From a checkpoint of a small transformer trained on Wikipedia.
Size: 23 layers, 7 heads of 64 (1 for keys and values), vocabulary 2048, 30.2M parameters.
Architecture: untied embeddings, normalized queries and keys.
MLP neurons of a small language model. Each row is named by its layer, matrix (gate and up: input weights; down: output weights) and neuron, and shows model dimensions 32-287. Each number is 500 + 50 x the weight over its row's rms, rounded and kept within 0 to 999. Numbers have three digits each. A neuron's up and down rows have the sign that makes its largest values positive.
Before each neuron's rows, "fires in" lists the words (lower case) most often at its 100 highest values on Wikipedia text that the model never trained on. A number after a token or word is its count.

fires in: "was" 54, "february" 4
L9.gate105:579488490533593527539526422484527528465539457490441496485513479500530551520465449453577537470503483395453467508498505444499468506448408574494516475531469447515456524484461520563553538517565519568491423545518469574512507498483519480506498525531452516479557539572543570522493552449501571484521502553475469498435414560487449421372455471573497499574598580519520538465519426441518418480491529432513524406436395562524520415439490468552424509481500531459511454520529495547439493569467558596520560534519493532564541450445425527519449566639451369518494577470563494487406528505630564544456550606494503548406622552532476571484559592485447547511619549441519506513454546519461409550491498552523526484470490401509515508489468497548437516475501529489497435483437611477522452415459498
L9.up105:625360494483485545515475519534484559436610487532467541504541510650556504526538461430460619530496541449482484506540405455506511508544540545517491471518525451444571579537457400399542572558583512485582572532527496498525489511575465523476457542540513467550571578490503503573522546484445501403532491503508423599486446518514454482485617495509461583573422449529522505570531561650482468574472496484455441491467544502522493590632567452536455401431492497469523510506486397562569512470452532439593517439488488527497550444526562498507497522526449518515547477510410489495536503523499480484445502452489471408482518503455478428614475480515522427547444509549522445517626448482627464530503464493446421479567526524552488507533410464472500476545534527438547563541532447533483540462481517
L9.down105:451559517491587540411524576447437592493423602427516515495479453526420420479535468462499450509478459448518596528568444520509541493461526460553407525473511515514461569500474501492488486585488504491475415470407481521519469446439499550610561516627530448501419550552467439528512431590544451516492468378468506490520579562589503465478490443566509478550531472489533522502528520464399499480436567474478508542453472463549495521450455569487508500516478483506379458548445527576516397504638513547563562453488551526443406468473489555514464571435444470465555543512426514506468496596469409472499428493499431450568577465599505477553487515485402472465534508556516462459550414557467577483484456549519426393408501503450548493593498527514517473502424468443517569401448367452476535508457531

fires in: "not" 24, "no" 14, "to" 7, "t" 7, "without" 6
L10.gate553:475416507435449535411577462584536434563529527537576501480511428444454554602478463571490531490555534458557564465577394557472501388570504461500518597565603430517509455516549538526498535604551523498458534466470447430450485538467530532479398473451495493570475596544394402553498478481613536471532536433490458544431468459541462508449427465511505524490415517618497568507475531458553569593560436559554497531563504480524501579452520417514469488518432487426447488601534509537511528484410542528528519555575453506487544473472544434502561448484451491484484481550404534482561490478463526541558558510502554504448540550546501493492549482539451568520483492596460523566513606477561524492518376465444483502452494421501457514540423519438551445505464510570416485557479426552420570586575498
L10.up553:508451469468534405436508482433419446492444516457437581563490479556383494406457483462533405484554463534460470435466484566485558546476572565594431481449478483463543461435444523492509484499501470560573470519450397463563536507413411522534565465600496565510532464462448592495510458439516576490503444480408428569471456368592540613533553549535460529555457445498499498540532487486504527552559440475623501530474466509483490482559503507486472497487484540459536405474450373575450461482537471454457460411528559437593565495443519500462527529535470511363517486447506533441497510418560483531501466525527559505438488511443481500403518468619497495501610566500424539500596521635476507542444474429487481550513633418425481475448547474439501436580532464482490473439434477478549528528416435
L10.down553:577505511448470390485569454478439482580520491488585471582410376499541578481487495463469513442500516461493509465516465537533493563578444558458571553432496470503467399491520501446445457470421554570514599448536486472531495536406476463528572475497507397557495503496547426550447410517505475545485422461430548558519504540525571482525501417552483403449384594507498433528554503631411468503491509529615434503455562559493495463532499539481476326565467444462519354525464503453546441478463563485504562499524500503560471485522520580450539477562465535546524493563472405483543466477448489507555508472473573534383506435498517522481497561475585533506496415490430418544601514586477450462439483415509447537463568536421420524424522507463408545509475386465561546467465491431475514446539475

fires in: "new" 43, "publishing" 7, "published" 6, "public" 6
L6.gate262:478579454421519426436518434525452488538485541604452480508532483545455552629522508414427531432466492451598513486470505516493551515551454457404519491495468492556444561536477529542546506486507489415513543483433575529514514494517400474514497601476534397546492463438463477513487520522447444424503517485492543467530430468418479528481591498436499453482535524426478537512523440531529488501573489529472555551487510525510500519436589459575412472452575516463464537530473522497493546474573483491457462567438468501521399573476480470574565468489406492542467528554464500505421515547484484481484550573554508501482551549489451443548548543444478533454430413449572484385472556623496473468469530544304503446504399509471550524488434562455490488537447412479496445481487424538502515461463480
L6.up262:451480492486594511477518510553460490481455491527477474557462491580537614495474543497486530469391450536485455456562488500518489495602493467484447557532543479562507541534531514519436453511514553543512461462472451595551490435499504383496477450513524455602499471525437492490478553564576592504437574470499467537503507559525511508518471518433511572413455473506485573479496518513541454490503485407473423487458504527542523429418487456580506443480481405459512498500566554540528503605465449488600487477536463430524520503393485437476495462570459516534474499533362500468442504576429451449456473438481544509477510512490395528450529562505477498484425545547528579451493572554544438508487444473435501548515492412451456628536526504457564465557481478481453471520549456476373528494563445
L6.down262:390570431510502430454547475509520444431558590518573613490583398493540488530564436534465498435448475485490471505559559491420469544511494547489452463550472530510439475477501509506532529550451415500478552530496535461474550544596468530500465597492479491499475483486470512512502646493490387440525492525383474533449497423513502485598496531502528574519460548580553461391495387551406466372454472485541442524463557610530492525471519494534483487551517457486512537445534569495504514503569541468569526410537430461517482466421391512391487530398553464497475445461466579513519514590405482469453532476561448463533548433503513512528416505598455589383560404502516465439508510513511467525485545493362474502612420476463466559517447521493535450458506604534495414508562462433502473516434509

fires in: "usa" 17, "received" 15, "rus" 9, "published" 7, "graduated" 4
L9.gate399:514541511537458474553407502567462471547442501493593470449549531452477538498418611447508556559501500439471432462477450412531533500459474578458449503615438450634476504535511471480514455557505522498402440586413573552540501406447506466622539520532494534486593418562521526411509576617498578574606484522564554477565458402449589430516602502494498526514563542566561482548606426446432500534534473544485560437514460462419481502517527409453508541537598480462401501478527453466595540540505588580526509465490479438445475510479488488527471522559464563470435461489423430440452512527506576543569534530546521541458494461489511468484458471463538465563502535548491513548534477477514443519457491504447585475550451536431536563464478563513450516477519567523517503481566477559492521385464470
L9.up399:460528442458530440449535414493576542518450535402459515522464535493574580582583451479523508378511623586524479512550469493457500398539461480533469480514515574544529552500525500560521516497527477495499504642469557457550524521507532529504441564471565610551609497426536510494496555609455542509466584494481384454497487459545462474492514513467388521517473519499505540526487579550482618402471528484531612527477474532514526483503420475445495497582510495419574506511488505520496469522505399541435504519505506591537508526451571490431441470451530465437501534508521479518535484438480564534549411539554568469532380509632613505458523431524458536492473533445574483540577554539571484482529480493471544497429423461477534493424487526409494498488487554452426433447374482554550436488426503
L9.down399:520477495385499581460526444446539496462445573583482534576473532487504470517474484492566530575450447544547523502491414528518497535518408505573415406372422498510491460484565453571486465440532503446503481528550519515486526435449487432515429572550526532469554394388610494459479490491493505526512571540538461533466461517537505536570510517531519479572563497558622466558514563566485547435470592511465564448488447558499523433520512521478461567546428529489522504567568485461447496567526539439488582486522508491475590477536466465552532522517549369476487480590525386540507479419482447436575540512523598531483517465542582521505513558471453469516499490489548470478537533441547420522520482493570526498479521531522514530472530573541474574613518450500529494501335483495436494482425508

fires in: "one" 29, "member" 14, "faso" 7, "members" 6, "family" 5, "farm" 4
L4.gate453:471561477520476458467510583535559550523483509486424441484504491496494505514520484610464509549471546525493556448484470379523430481484540443443392429485517454531483564485429397563512490489481483495480417452384509598546514461475476512504434592536504497486450471478509535542395435434544502568467457483461503435602465493471417461553527429526496552511542463495497455497491591471560418461509561537429567529391504543487495604508453515542511480527494454518569486432490523459537472444472450578480429525540557526474571460521472484497495513486553505531437575552495464537400527578453486460544487547486505535427486501524496558506449459498474437527453404421555506597581583530488456565479467506503501543458478443578539488485462503383461475411375495525599462489509562597469504532382487
L4.up453:522504477522476460510598461464566471534517562538487575441520416465531529531458501484516561558565487405523495507526496440446494516500436578407459435538519520421523424485506489520491563458539513639455494541579586415542572526449487439475507458493400553464502509448505553439494456429548513542554545455535544548510516522576459435475506474452491514541465557467459558447409516434599538505549467514401479511549581466479518516469449470560509514478498511460446555438482576525575564562479474501544389598613497513494467594514566522421496543529516499490544486507463486536484502537475514480477519495428417504453508480522413483529558434495472557638467460540537567547501540489600525563492500510496435596414581466428485497471459536347428511502488536432595482465511505520523565457469597
L4.down453:459470535468499489464524588489565486497516474488488448500558634504539514469550567540523521493475519493592542468528455511503524484518548431400506496361508413467477483449483436446511512435430519502485407471550518484532517455572502482416490465532467503556534443563456529483505505459517491543432566608485468454500450425413496574493546544566524537620458443548576401542528560481418502482455434497506558398532410501548510452516589511468507519582505486519525514471644529477525542388458445463521555562404486493516481473544546540557595445487547565508464572529562468534488470534483530531477457482527589556456534565382484558516533464502576453506531431479542400443550485549464426549545523485490533414504468470517543524562503520613479531426504446480517439526569531564543570606419544

fires in: "to" 21, "by" 12, "despite" 11, "of" 10, "1" 10, "1st" 5
L16.gate371:470596487520494483492513515463525526497496486503467490509432417512467403427455481546547492480590514538541367546432494523504559558428503456464574490355491507647443443518499473528509426487586560500479438544405508483518519406473508465534464442600509619438589454539527521501509482490489454475502506440505606439519537463491478425552421476497509557530483450528491510407529443452510551507459430483477362534568516539551576573469465506430544566427511543501572427469574414560468441385470538497524440550460529436478476594444443566466519513470493571586463514536515549556508547539493502467541457454414485431429424486526541453583486549471412600496587519554583453577581498442450468454515525524435514495432536570454551593579536459554424480502475504548539529534441532579463487588512663
L16.up371:561557525470562500533445499506528528499579516514506511547513521597391454572471534431445504471496563562468462512506484461441448544420522543522485397514477423499439453468465622467549551427545582439518506591465469517559529491405542511551549366501555552545448442500500509535488482522465408467485524563522518490428503520461500498592469516553383509539536464458511442489445513395442466527498417443543509520456489536492570488410505515472503547451502569417488469502480527530483501505569535421504440501545434438440418561460477462517520463474445500480631534594474465393408463530468527503498537557460515542440447446505453534509476506548454595357503446494528535491567587512532510583460483385492504432480607516460535559563554457502486457518389496490514495485538542506461515521494547
L16.down371:475510525585486485507459563481405474522432506412556505551500468533451482535535497497477415519495504532515469455493486462525489462463464490421552418504516383525533555497433436513469440440513397610458519460492498520479536549562577500587545513570481466494437605527506443553545549531467491477444484524493483403494495429433510405554456523540528515519523504541460432486586518476519504589492545617502473529527536522447534496507473426512500561427518538498437514518524431584567463381494489491531504435474496397495469436421499568513538528428450475496494452504413575596482464570560471536451474604462509496420492412497451501512501514555609489396518519504487532513539574410482561532435541514518576563484437486428568522481342469521592536504522492445611551518435538513517521473440450

fires in: "part" 30, "member" 16, "students" 11, "members" 9, "student" 8, "party" 7
L2.gate390:454550539471438515428514489508499593507502497405549486536462562464502468472519403519498482551432503519489534542510528462556625506524488512481461547539544537487473413489447601478535417507506498450506422452504518442566576464598520509549469479479505470417443476492513563541462536453501557528514589497493528554424412419429514519373435379540415510455540491465497456431440393528518436418547532575476585364431545432568447554524462461500512489585471511492480506383416550434507559524482451486515583552501499633551561479503474529501511517388459377508466507501495535508477431571487511511513499574537444478495502489499577451498485490486429516538517505501494432526490541445569512483501543411537514465472504579597456500541447442468452460607501457494510469432429489505534417547563586
L2.up390:518562584479514563459609336533454465471484447527487577522499648489521423481416457411548501438427455485555543574604514517503477502441573558497516474573472373532498475511494514512519469434444347531462483541616531487521374505475513487440459613505531555487531527475492451573449505484477489526488491556475454497454515523499402572479455405523511462556428412428424538491490530545535484510610390561390593499486479464475434523426534522421479561425533584527468472521621561518435466525460460536400496539500409593551478571561575508454499425472534440448469474512553459476500483436511463456543571488468410591425521443440468561444576552483513546495505502493424468568465537463533456530516569545481448533513478527601511520569445564479452512561534467534430410533522486497516457548388435
L2.down390:549505501476483495575484503517512564472529544518453463483497494489464473458566503479502507494568433492476547455467487464516605440554577478525535476562461510408466545442508420516467470440423594586476376603582515429541510551490497507468406555523562492441448484440564486519472483564596504543587492450367464577590530477430444529547562513498536495546472493532435492442439469526463469481495503534464496471481449509463515454486560450451493550506421500582387543456495562474555477503546502544538617535459432540504551498504482528557478377444476417532462527516508463494557503578501479539474540486471407513509505508482537515501472494471431552458443524478453608457491512503584516493459546449497510545484480455508459381425515418378510512568550509586571491530527532468528446492416511

fires in: "to" 28, "despite" 13, "with" 13, "of" 7, "without" 5, "following" 5
L9.gate355:464498507438546507416515468423430535506477493520471586502515512490480462468529580495535499637565550428522502452455447587479586513525550473573528532454438477578505554489565457559491538515535436474456442520473506559515442455494449533512547490511447438444592480500419518514479476513464451546516513438562532466482495483443581508452533506471525473468448463597416597499515579500467430429465388441486576537497467433451435541401577501523598519524506506574509475502566447492504552436383527512546499629399517453487488541485475480539587545459533528570578582385581594472500507555516455407580559531476492459441399405591547430481495445494476485501563563510493571557495514492438464403409554513441541475513522542522557514510525550501503442511522479572494463483455461562499446523503533
L9.up355:425532492410475528412486474515545507419451618459553478504458521520574593490511493477516539494529512483505509484510524510617534506388486579500492446475488478485539490458504378467443502542470422501406472584472442539559569493460533548520390490462570468487584465469479505511489458409473538428486531462467526485482520390427490444607557507540444537544442470469382463481517508548491560492497428471510555454555446618456604501443550525487453497437438468509414475533461466499452576583525502438537570542583512465438447591491340531495477502414570523507484475491477455444480531394474423506481505522457433488510519575542494473365493479477578513485499477544568486545535518560538483517471464408500502488479543467578524432468476400527465495529552540445572533537407474501579471575484484
L9.down355:558590519504478482402532499537421549482477468469531500399471514522557573527486577549451496504469495483508545487483516519449457510479494516524510476475519477437540422499452533548514490525553533509507470498482390471490455479523551496509474430560541499503573463463478552497444455494432438440429493507497587446465475605476528464496492484582471444494425513518592537657504537501484649518579404575436433482569536378559510513472510483513456599466499512397502498567513487488545490574442508464447463510471418339486500481525433531505542403577600419470590465606406591588590516480549445499448495496413449546500483491559528516433566497379528573462511477474468531487516475538548617483494452574485468476510493630463443490520522560498601491508487410494523573522535522497462519532590583

fires in: "not" 38, "votes" 9, "notable" 8
L15.gate69:491450453514502454447429520411511506492554514450534601482495436462520490457491578483550495517447451474539444462462497493496507538492438498555528589559477468627511488406500478493545442495518397536462593496449554502497550467477440475539541549406502473587495529424530527497571519464508456523479433485425481561481422482454532440513488501464516498505461527560520450440429433549434436418568529467526550508559577458541535436518462503569390508543424582497392505477487517548452505450541522586494502487544464587642416522469549514545531482603471494548463451550556500533489436480475556504569471486592544523453415556554454497463460547397451511502497509578553550449588497459473434498535492505440450431561484502522486523541552375396473540603424549660513506560476481500388483574485515
L15.up69:541512556551465511469501466492515470467530423473548481461425542533480478544478515428543533508488441436462532499439460420453485585508502379481593551630559484586451471448570473455562482421657471572523503487457567455497636572432501471529545423528458515572518510454446518461575527537443542505477440528530465651533467604409433571556555509440610447395500522470487556500565452522477569429498537395566536455500508466552462400511502579534420523475476575586556508525519535476535451420522549492491483429484426541470461506486470493495513532501431501483499543534465526511604591503462449483455459486436489476425544434522414459534463448456474514546596428497615458428421565525504507529490491456612478522497541498483447542460571441511589510448529438451532502447496480421477574470446484
L15.down69:547566538479548502436564480556459554482479474400620507445538517498488449481537552590542490566496486435491508520488548464467551521520458514399417503517524480399433521526396516499504543453457504568526591419475465519490524536507415536462436495516517437387492550462500547540439517512474554562606518626499426532465480422370501459494491517523512547508378484541547494597492499538476471474523408472587365513507549488454488527489438582504398409492505482594455570596520545516512424497497487515499541417542497474453535521467453508450482539488434494517499597439514531558432489525474370531473492546535429515557523467432447482559566568480533456508490439498436466546426516484528539589541498452518466581485498467509529511491508437444467505434488555512595533560487445536542566555452584

fires in: "at" 21, "attended" 14, "from" 7, "received" 5, "graduated" 5, "of" 5
L10.gate100:530509552543504556473484495462444419522441508506572472491546543606549551457414453455547587503538546529541556534463563446551566415526488492586583500473411532484537576427546507577473460451455563476489363485476511455533535429582497482519498529557457492458620546564544425436529655543563455515556520462506483505570474522344381489547649446519555512481517464557502521528494470522476619478513432504616453486585493568537413441481478555457489554469528467425549527576511547462475540375478514495542562434382528551492448569517463534482522482548441562515570467442496478525505519524557472443548482450493510534477447553497534502384505511415528546556586505431471529476505534508469474496553417463482538449529508439498593548596531466469474557448546492514480411483498496440473585492469433
L10.up100:514511433445549493487564544538462519472581425507487566459499504546545545488433371501377553500604579532504514532509497432464468427516567568525555580597428496574514594570566465498496486515439490457543547488476590533516509487587483521473516495533521572513542590558539483575544553435512484599504545575462467575459506445457531519495494472437504529547489576551497510517545513449461483510479520452541485480540520476488576447524464513516499495588512454466519329541458535492485514529593476600558498459455492463472455493509500455477428518584415438457515514529457508546453434595506475516573449543416505471529493539506514514525514508428565507506537532469452481487563559559609497457470445445562477522488478489506530482553523501513457584480529520438448398486525506390445550473548473
L10.down100:553510451513543483510573428434496551508554478495576438456534552449540548521589473492540554490509403511407525506537476540528460462465536511558456466623488479538543499506509467427588517532478443479459465565522491498475478483590443503458489507521578486570591444515560455495461462451559531469517540507541411512338545433375570522474554469560470560500540488495472469557554447465424588523415582517464431418512548580545452497494515591388501412506458558486535446549498426533517412427526418427547543560466540380426538529475455535423507637494431485540511487505492469523428490596463501462531489474494558500546500522522507479418511470409581512462494459510570451568528457520507425400487522497542553503519492392471522510485407568489535552410590541505545534526495470468504584472427530

fires in: "published" 25, "publishing" 12, "book" 8, "poetry" 5
L4.gate356:534460465452552527496528507525382435479386499520523581441433481537517536447528506485506562456507599561482393512541455452566455494542492644568590534543514469491505493443444482545460562560410517424508455446466597515498500455508485431532460478575424423432498440525481436518510474513597495498603533384417515480416515471469531426477454428392477515514440472514465501557614531513555593515499479489531496505586485439586532363434533484527504524535547451551466547484506542591574448543562543519488357455544585548461500559525456578591527549519543476554525527585504513512358495409518457487543489472516525574607473534513466509507477442465493622505469513495554511467508481541449550473526444510435517577464384464503493564572539568542474437546545473569449447500474416488583440490418530
L4.up356:447464388525502485502503384571459456465403583569545550506472582514474464522532524439502602561540561517437439542461521567595490496456510454613441605503536532501440478495408490498546440546461517400557499540502505547538438513530507462528497487502452518495437485550505474465459492554514560515483529417555532465502530505459495644453454500439457524491487485663484518482473486454488452579428500454499427419502408388506524522501491422495528561438465495540471485519533605490448493499520526417623476552409521483418487505488523470472482518466486504477541513528630487574498479460551465535487521544421493540541480528486478474409479517489488546554501609497610351462485477397519532406402550561476496540579492525530427563541442538535512497533485492499496400581580485437434484482485481
L4.down356:421509537435463643394504464540519552445440534617552481425472573507458457475513451442506447585589516408590419576517491485456516524497427492454511544533435474540440473489635463508475487587439461464546500505509449484541486526458529491435507542506523506610484418459516450560489532493539545511448494579491530574467488527483553562486490501555572453540598582548467617449514488502545533429521497470528488515567471562497469542488512523525530464578591502585466423503538488565465507541543482497521407425527572620453500481498596538505487538488445476479523420518595505556503561559483465542506532429465468578568518462442545402534458456503622568468465549481565483435585596479531536446572574515501498386500430576512554559561422516458606525420480464532507446504484424455566464535470467

fires in: "was" 48, "is" 22, "province" 4
L19.gate315:456527538536594503538403513561474483507529539487465569517482524561491437410487532491434432608552462466516521496461543429583501458520508494597543419526539532561570462457480432458604567552528512559515528462456453483543464493463583461463515525570481480560498632517533524546473442559506568499467463550519478506534558487447459476595446529428482427589570547599516542448546514490436506493576576400570489465425464543492502507540485541512479430557416549467563509449477467549601461470507532447534492572490456428572581435562455539599518559413432495450499540452477576395500563479507547473622416448512419520464557470523581449583491593540433495506549601449433582480546563545403539405359522494535575470379515494546479513440481449470543504454542526462553598525410568516615506496499507
L19.up315:519524504464464455506509522493531508435527482476473438504515615536538599481424497448561483549456478534441562518481478524494475509614531494509538505403552551475473573524504562533525493421442491457552516527571541411491544485525503546538482454481447460493586536484486384493417548444523458524562429542439469588516457459597487469528512468499473394542436521576563496562554565504446415557409553520551559480548456627524466499571577492498492488401424555472523533484513474482528484501480513508537523492448551463563406483572549515485449408472584457457537503540406408481543484530509577526418454541555490431415556543500432567493530480508535545618503484489474489542489493483454498511467521470509490479585531499474495492525463566404471502483453472508507514481460508472496480432386500
L19.down315:411549567512449513512482432382496528541526468436498493455501432611521478604503469431526509515493473518516480460515434594506487497500511427477493510459457490506475557456461515517467444554568533499532481422547514472547448465568468492536528512539484455487548466460399500482536523419454501354535515587485524588444557509509431458512484491550496509491513502536478440545480517476466469480485421534484446603457549516524417483547550520497532444431513461535452394529451543475504469465483401515581471539486498434451525574465394485436498463542511543507455479506452518492459403559461492538551615532522460521495487584427495533497566519525492545520400479439519599542410444461507564465607525473453458562512625557458520493540474457450477447586576538450510489579536446451587568492469535

fires in: "he" 41, "would" 11, "they" 10, "to" 9, "was" 6, "were" 5
L18.gate125:537502464436564405470435492574490436434567470453478483591546579468482484472507494516510596429572510577447563452510465407528493492486462485469537428534508511413446511430436586435485516607575488511504501470503455512530570476495457457485463530458440555585503460503468465451413471447462440607515427482556572614487498481482500441527524379498544472611593511484513415457430494496526547496455539528416465489565502582539514470545445433534584474583535490481543423537599457518566490529457510465507462405478532525452490542543504443458575519482433446554489591539517514430464525494483525496563501559526483476441465604532535554555505439526530482513651478471468517501491565499483415504409509503602538504457544484618454490494468421576483589442497513605495440492583457540578397456500535
L18.up125:502420540580471531581456506521561566547501535545498472390530494489448519492505485559531505469500428491567556504565532521489499441537588461526494449510518496500528620459533535549473517456523585472543552506564442433488526510475468503559512488488552518567604533506474537419493446557460407382414468434470473486558516555364546569489477492555361451478520449460543502534517494411492521426431519507462573534485428439498474593482574456424583482531457524516511524439558552594530609491598447456546487498473496549538555542562416531478438599489528433399453504476522549557447484476517458504509467408541528550501515515513500459514503520525558423415516513547379441473497429464466492534514441509451420487551501444490544521605491427368555353481570503515470556558480473483445556486504432
L18.down125:428528505523512485587570532541470423540528533506462471482458447343552484456443477458506537542484508483518501603455474482576535492518616516526533485493479444503482469467498484575499556584537465572456505530462444597478423501459529577463485509514493509534630496555474473626507490533547489494487485524455540567633460593522459473495561482486398470508560473441467494537515476492550420526429522461542431534555503517531472430493563525531407509553543511401565533572568436484530504529466446525472483543456433455558510578513497550504376492420510445487463523479429600500458567478428483568492542520333594525517484531505465544538524551485470419473423507607485525506481393561496498503571547510476538580493588410541503481556592497517403469494460459397471532633536417523481579525496432

fires in: "to" 24, "not" 9, "was" 8, "were" 6, "must" 5, "limestone" 4
L15.gate454:487555422546485480472474496459510465453437501465574479508455481487534538498586461535389501478444532594483421562526489467526440486492481427534547500506530519543530543536489510480448526520539550455523548464483520479549486445513475474486583502484467414479522486460461394560398483485597518436489492520558507553429540516515418456571432465449560512419554578432489417433412405534426427516544491380554522503528525479437549415528389511550499509620458499432476512433471509622599512529459458447516435432474467463538524493414458582479497480506552534539510503527510533453531440486496462488595461501479521510503534461494506402450508530512457534571488545486465551504550534555523563497515522570487535473520509398447480556506601442485524472564369452539583541549530548444424507559467521
L15.up454:472434464446424417415444556518402466548518460432519534525429531568536526510494525468431450421575425439437513537538551476426503521528593501460493510533505478514500507425459486503460433488397522545468554423460492476570504575590437494597457469526442438546473461499447531490496528478514508424578495480459480439540518453449487536490471532533460475413462519558531497455545548522552439447451403507613586575414483509491527632444440541578502461544538543420453484552496422537551459516550543486445450482460573455608518515568474544574475465528445481488563521417524374590537480464482516433581677461515469476469466443548555508419493538502487496531601536539467482483529569568478503503492532536513529533422463494544429492571510442488493512514523449510472459553564478604514581438420510
L15.down454:444525502505590566460510538497487452486481614476542454541485399518524502426459530519494468448470461444449472462519414438542568512486516612458422373430434495424459627502529563486445523431462543532445589440539498497477493489489489508411434491504494492466540407558488474482520482427473492510511439513551533404465436500454530520492497492563446490459500501474543550518481522529520587588394399585552499464607511546514391414516556508522586517485495546494562498601472533459462463528500518460454496551472554461479561510473446521440479429492471399496456554559448410603603478512516406540491547540492400600475514467483534608565438477454513481512484403616532467447535538521514479457419488502477544491454510538508476465483492505512597531510566521588504545485492502490507469426519564

fires in: "mi" 12, "ft" 11, "miles" 10, "in" 9, "females" 9, "metres" 8
L9.gate126:457519468487450514527461465598471584518429454532461572546550583626450449595588472521521461534491470510447448581501552493493594529561496546504504477554498380471536534521602586514521514514521441529504520480549546481567550555535491532592511549454474448569497521427445466474502490501530538486418485516427508514481491462403485516515483477597503519455536547482454481529449528468357467580507463502560452444517531526467531493533455408408473520497524494572550456486502513484571568462579573571555522498491471559476483429482418487509501533515508486488502542469455560515407503502443417429568502492481579555585499528561486404427617466441477490523656497399527546394508501465542473464467502480487562536400503519521490469413544603515442498460360424491557507504420529554499585490475525
L9.up126:452536469533528497408524474470459582548499563524564497533497494526484502527517549554494572493447550516528464537554549460425431438520540425449438487565592476417540582526552578483532444421469443421473564393508473586498569537498477574514525573550563510499436484469469439569531497491517474445562470624476529462518565495462591550565456532548457591491586478579501523522457521580506493474528556492575471535509485526496502493492542439463536459508626504615506553540557524470403550388462427408541602522525532536475479482415497543492440545595573578489486493509515465460513543445480544496493474574489505544526546577460490473523581492516512494528571466359471504462478390493518516532455533501500526519518393541378367428507481451466569569435487472470448489443570485536526490428562519
L9.down126:516573541433366449501490559497452500498433454451473576546541523499511488444551571464512502502497509476520547483444494519524548565532550555434522474479537457419539431576489580466538438460453534469392524430486429428524540353508499604453524481526481545418479512505441403463486529475496535485564574510562513436476449433532446553499526466549549587421534487529501553521549485435477574362475451532524532468492565494469440514514495492478545441488444512476474474515498412495615569446457520473446477474499589450494581528539459516578371432553531584521447410418517577475493505473565507529396497549481547453513440636420538469502575476499640457504611451425466565446541452505467539525579581506547511582452511509489486494498432521487535420423547391487502480471588472566508548559572518

fires in: "to" 21, "it" 11, "only" 5, "not" 5, "by" 4, "t" 4
L16.gate26:544546438518521482418527512457458497481517442536556452510536477518502467550466448466468512588461548429426544476469448505517501431496508615573537447448620497415519507395529461514431462542467495574507440402490497489456468495437536534606480481402591470519523501473520468555593580442448475512516601453491488460606563518454475507478493555545461493416477592469429519520434396420436487566456527499492482480501445426449557549518539539533485509571525583503529508506543464507488495472420524532546457446508472389493469553513477512629590443503380503510482464420497503545552398510457514456564537530387472523457638531456523430529439493525461614443464485551573540489479467504488470463563481560467519460489562502451509477518552572528472479412516553481507501557458460526398578575551424
L16.up26:409411532554502528550545531469485516449592464564508467506441448557453549525425486524541510439426434530542501542502486470503447498508480454503521524455529531445481448524493456531561515490526514444507537513436359547411406527555522410530439574544493494528553377470458506457510401456454490512416572497450508594564472446488514471488438491590527476522480537469484456496459521484572477413440450475598543494520487496479544479539391503502416483590531469526520479520590446497482572438533499540511555471475595484447508523575493455439479554535428484547509553534519568542503557440538582501555488477596419502524523522457515511528387575646544560505522499521423531557542493436499481577520521391420513542541513513456520543449464480460491355485421465500507631573477505499614486420480460
L16.down26:556465529498498546393602473505585606477464556469549496398497450525549559466515490495439451543476434512427488564426535535418413436582594555516473499451512560471407466498577438405481380464519539511539525462540423507507370571503428502453500464536587471451518516460524532571451465512548560504457455475520465549407536506471375446523595464561461514458520571511559531553516480617479514536491507472429558499406500569539468628476420562506517517546426527469555524540489548543509512435488467489489505560490378450484495466486445449564495481490582459572467475531530466436493509448528440455480511460532449465544440533467552557533545483598463450484473461466497451515577517524527440558442463551528541454561488505508599597424419453498418532521592472534545506400544483486468451478573511

fires in: "school" 33, "students" 12, "student" 9, "education" 7
L7.gate341:469476545432457519438443499583493561488433540421533520453491518422563464431505545532528474504541465581460553448538465449500500468500507378599516319508516478543507543477484480431482454645508463398570485546612577487399519526494599489552492452499515571458417463550417562530506457552548444488569616561447429420502475483457381555503437576574590499513477571444518511546520475518472498435542606507490502522463487444571481505427512398431525486446481432526501544415464441577475497491436413471429484459406495558464455381491455515543506546447451481519447488474588530499538547484460449518480550537512502488496484554429569528447504462450562445556419480486448525514461444451554594520499519510413503478454480446576447601520571558409489473502474506440394500437451386508514483498523453
L7.up341:516477447462431483574554542510456482434529447431544498531448583371550555449544515465535423477481465538462491514539513476549526446432457504478556355510596493587424437510491407541508544439566455506540562548601493464512491539593509539509464528493542541569605524536379488538448555529563476462491474515498390513523494557514459519513525522500533494570463437401462525444516410465448513541514488509426606471538536466505472536380545459579383454466565438503474543543509457541505528463483427449404564495491503520475450494509463521524465503485497457503535401507511498421490439483458577512482597532471488464591506500476568487544564593534456538437509535521424532443495451527461549505550501430433444505561481500470458511468489536544512522579556484483447537483555513564527472404497471
L7.down341:538465507455534538467526472543457491467565526404425527463436581471522494434583465588456406524359494550548554497616483494525528436523494554540449469475500482459511466454613538507459473594546530529472482545593550503544482572489562501483401525466570569499496464478492487481499446506544459475519544484506492528564486469552466502483556475540478516518620473470587576381605503492448536479491540455582528435530510480582510498484522603416434526448501418545606401551571466452483534422534480433490547521495520484504568496500457504517436488453458522506585420508528525523538487397514506452537534525507487503451402497544488538578508569516506528490411544518484440507448448441444611473497549517465535543486515429569581470597490547401503514547506528438443480499507483507527557561487384